Weights of a small GPT-style language model, trained from scratch on English Wikipedia.
Size: 3 heads of 64, MLP 384 GELU.
Training: a variant of Adam for these matrices, 258M tokens, 15748 steps.
MLP neurons of a small language model. Each row is named by its layer, matrix (up: input weights) and neuron, and shows model dimensions 80-175. Each number is 500 + 25 x the weight over its row's rms, rounded and kept within 0 to 999. Numbers have three digits each.
After each neuron's rows, "fires on" lists the tokens most often at its 100 highest values on Wikipedia text that the model never trained on; "fires in" lists the words (lower case) most often at its 100 highest values on Wikipedia text that the model never trained on.

L2.up74:533493519437520455509474528482477492517535508473541535463507498457497501493466497575512518555512525541535453492527492504473516495486529481483517503486542489537502483480497478523520548494511545478488499525502485510465498527469523494465468506503489523490454493530499498530506527455498496469
fires on: " out", " up", "less", "ce", " with", "ver"
fires in: "up", "out", "with"

L6.up268:528483547493441487529495540530516498486480508434487482447490514512501488525522501492527542534482500452486485478479521510476510493487523498512474472456520524513502527517534508538497529504476502513492475496490498486540551511479507468485546502504543508485495487467507502490519503476454494490
fires on: " of", "in", "ten", "it"
fires in: "of"

L6.up359:544487508490510488541486524509498534465513531457497500497444498489518500522512505514516518525506483450496482480513481531484477518530447520505527464498510470504496481483503491530472500484545511542500484457501472509524514561471514489503517553495503500545498478484482527527479523460514520533
fires on: " of", "e", "r", "s", "i", "ach"
fires in: "of", "detachment"

L8.up186:545474485484479470523471499534516502490508507510463484504468494531527505529515499514505525516507520440498475475448450530469533492517523461481479472500505511516475544502503509456528459525498514511493484459532470519464475550495494512493515515551479447501510437489515520508506500468514501501
fires on: "ing", " of", " to", " place", "er"
fires in: "of", "to", "during", "crossing", "place", "suffering"

L11.up32:515482514466505504505496493527537437545500508493522522528530518485471533521496509470475515521452534457529498494477505509558517487512508512535460463488503474498490505474473505504498489539468503498496502500503508519506493522489526514476483499519486505510551488473486510495499546468499511486
fires on: " as", " by", " became", " appointed", " was"
fires in: "as", "became", "appointed", "was", "by"

L8.up138:551539486488491517510533471521505503499503534511460487494485523485526510518522505483481535539519512482507496495480525459506529477505521478499487509536505464517487481487508477490478476497524503498508497523475530467520467477479512484466498464512510477511499438528472445519528568502454535490
fires on: " at", " At", "At", "gu"
fires in: "at"

L3.up241:508501544486510482527525538478455552461492491502494553453469493463489455563507492534478503582477510495508518548508454486488514520477508490504501515485525512484530513492462510517529511484510491470511499489474468478516476545491518553445518539530544469482473492482508515507528515474505488472
fires on: " mi", " water", " River", " Water", " Area", " Lake"
fires in: "river", "mi", "area", "water", "waterway", "railroad"

L5.up375:513498479493481532502490535513511525472461498538507499485460494490523493511474557488456481485467489460468493501498536514529489518463531487533495515490474505482480500453521531488443524478532477481515489570476503412522501512493479495503507499513510519509515498520533495497488550511462530418
fires on: " and", "e", "n", "i"
fires in: "and", "easy", "ecoregion", "enn", "e"

L5.up119:510467463470511469538505525506506491495501512475474501513496498497515480513494522504507547495450539514527491541513506524478531475564504506524504523490532527504501501484504544477483488517510552490508495511523496514501506503448487489454493494470561497489533489492503439585511513517436482507
fires on: " and", " or", " by", "y", "s"
fires in: "and", "or", "by"

L8.up59:512476512528507455505502483518452459523508490502507519490533521504515496506494504482504513501489525547497482519446460488517478474489531533550497515485518486487487470461505505473505493482544510490506495545508503476479452523531494506483542545507474516512486463460528518506518507489500515455
fires on: " well", " most", " Some", " Home", " Many"
fires in: "well", "most", "some", "home", "many", "other"

L11.up37:522483480474448499483478480577518513528523489506480509499503510478480548484535473491504508472511533468528516521510492518502522498508488527523501456482511518545526522514520499488484462478463517498482482504536444496506513526487504495523505503533491486496542448503455500513521502469523494470
fires on: " as", " ex", " appointed"
fires in: "as", "appointed"

L3.up329:520500500499497505525496534494490564472494515501477518478514510483522428552506520507522518520488477471545503501437485489506501481481476515476486521503535475514511500496491505529520535466517498464472485513513503502508473556509462490496490482524536500519476521462522480543484521525485530438
fires on: " they", " She", "s", " They", " We", " mi"
fires in: "they", "she", "hansda", "mi"

L2.up336:504466450445510514433468536511512511479506511508497491470492460509493485464511525497502476485518513504529487512498534538490550493523469509526467519507490524472534535520485503501509544555512516463488499487525462524529465511492490544456511492529515518497507488508527508550495525506472523501
fires on: "season", " Small", " County", " chart", "the"
fires in: "small", "season", "county", "professional", "american", "chart"

L5.up317:510512493481483522506501503495511516502500504502472541490497495441492449488532507524493492510473549468512510529469427495495475470530504492502517510484523465549510527531493512512524493520476510560449487501525470495427491518475479489508463503518541477555506498477516491525460507504494520483
fires on: " she", " but", " men", " directly"
fires in: "she", "but", "men", "directly", "fell", "successfully"

L5.up318:495527508555518532525484526518496476501555523489493493521487516529547506533486478530527561508480512493485449495462506466459491470492508508542485516451514497506486473515511547481513494477487557535512498469530497512496509510499456465497488511504499503518551469514496490506514485535488487494
fires on: " of", " and", "9"
fires in: "of", "and"

L8.up247:512498502506507454478504474504444487499462493515473489525478518525493539540522519516481487480461499491499507520468487495504556498470444467511456527505494491504555538455528496482499489507534513510496509543412469446479477507476500485506520504543489511483516472524479467503531482512480536470
fires on: " at", "ept"
fires in: "at", "except"

L2.up100:501503476495494490546493484507512503538503534540504558487509462502539500497539443519529508500514525481487498516477469516496518483520497466532504449494502528500535484501508493526490475504506524483494462458456502493463472497452546524440529508501475488508492484495519508483544484480508522520
fires on: "2", "1", " Ab"
fires in: "1992", "1962", "1982", "1942", "2002", "1972"

L5.up204:483500507531528506544492502514448498465504523539464527477466468509532482488508474502508500489508500530511444511512508522513494552482517482543488498476511527467514483470470534471503509509526539486553415470500487530549454543498475500465516479475485509499523477493521513510539506514505514519
fires on: " College", " University", "1", "0", " County", " Street"
fires in: "college", "university", "county", "street", "10", "stadium"

L5.up15:549493530491478511512462536531504512579534513498475531442478488438514484522531532507515493540509554486530513510469462499487498488504536530526527497476534521504491505496516522482519516511525529550500479509469494449510505516463475477484515495498532491553505451475537435534508529454487523497
fires on: " He", " Her", "He", "r", "y", " She"
fires in: "he", "she", "her", "head"

L6.up24:488465473543500480562494485504471480489440524511478532507479480500483479489516488514449567464488556532507512480481483523466501454489509508562513485506493511501484486518514529480536483522490519508526440477538537529532480470533461506493475474491532487484487532485543513501513501540508501507
fires on: "0", "7", "6", "1"
fires in: "00", "000", "30", "45"

L6.up258:525514480496474546531505519508478515524498508535475484482470462471532491484553549493490476523529507490495513518485497477533537516552459501526491454512483533468514475471509556516489492508519510513509516492476487455484443495521477504456470521522538444563538487466524498528517529504466506449
fires on: " she", " She", " I", "wi", " Ger", " Hu"
fires in: "she", "i", "gervers"

L3.up124:516495475487494492481453490551447506531530498485495538486505487495525533549541537527495468511481520504543500523436509497551518473511474498512517493506511523498533516487533493482489531524552488481458510498476513466529484525482499507478501496539492508532523477507546487494517523490458540490
fires on: " her", " Her", " its", "She", "Th"
fires in: "her", "she", "its", "though"

L8.up163:487513521447449498481508474514491532513491499447533505511484454491550517480515522496512496516501493533492464498526492540514518502509493465526487515527485482501465504492490490534496537515505515535509496529491462483458555542497529498499467514527533494508511500498520496593506525490510495507
fires on: " in", "s", " with", " of"
fires in: "in", "with", "of", "1980s", "1990s"

L3.up34:488501477465492495489484554557458475470541499476469548498514507436500493498517489479485475524479521491541496461474443536524539454552528507527465492469531527526512506499499493491494499520491502521462501549496512498486513509486492488480502493551502493491501517468495511513544520484499509471
fires on: " However", " back", " very"
fires in: "however", "very", "back", "backing", "completely", "fell"

L6.up214:523532471492455473524473513530475484507479497483501488473498483497552496544510512533522545543497502476520492503476520528526525489506488493506456516500554491510489499465494502531498497502526523479504510532505485507551480525519465548471488509516508467535501494475530473518517569505439521460
fires on: " and"
fires in: "and"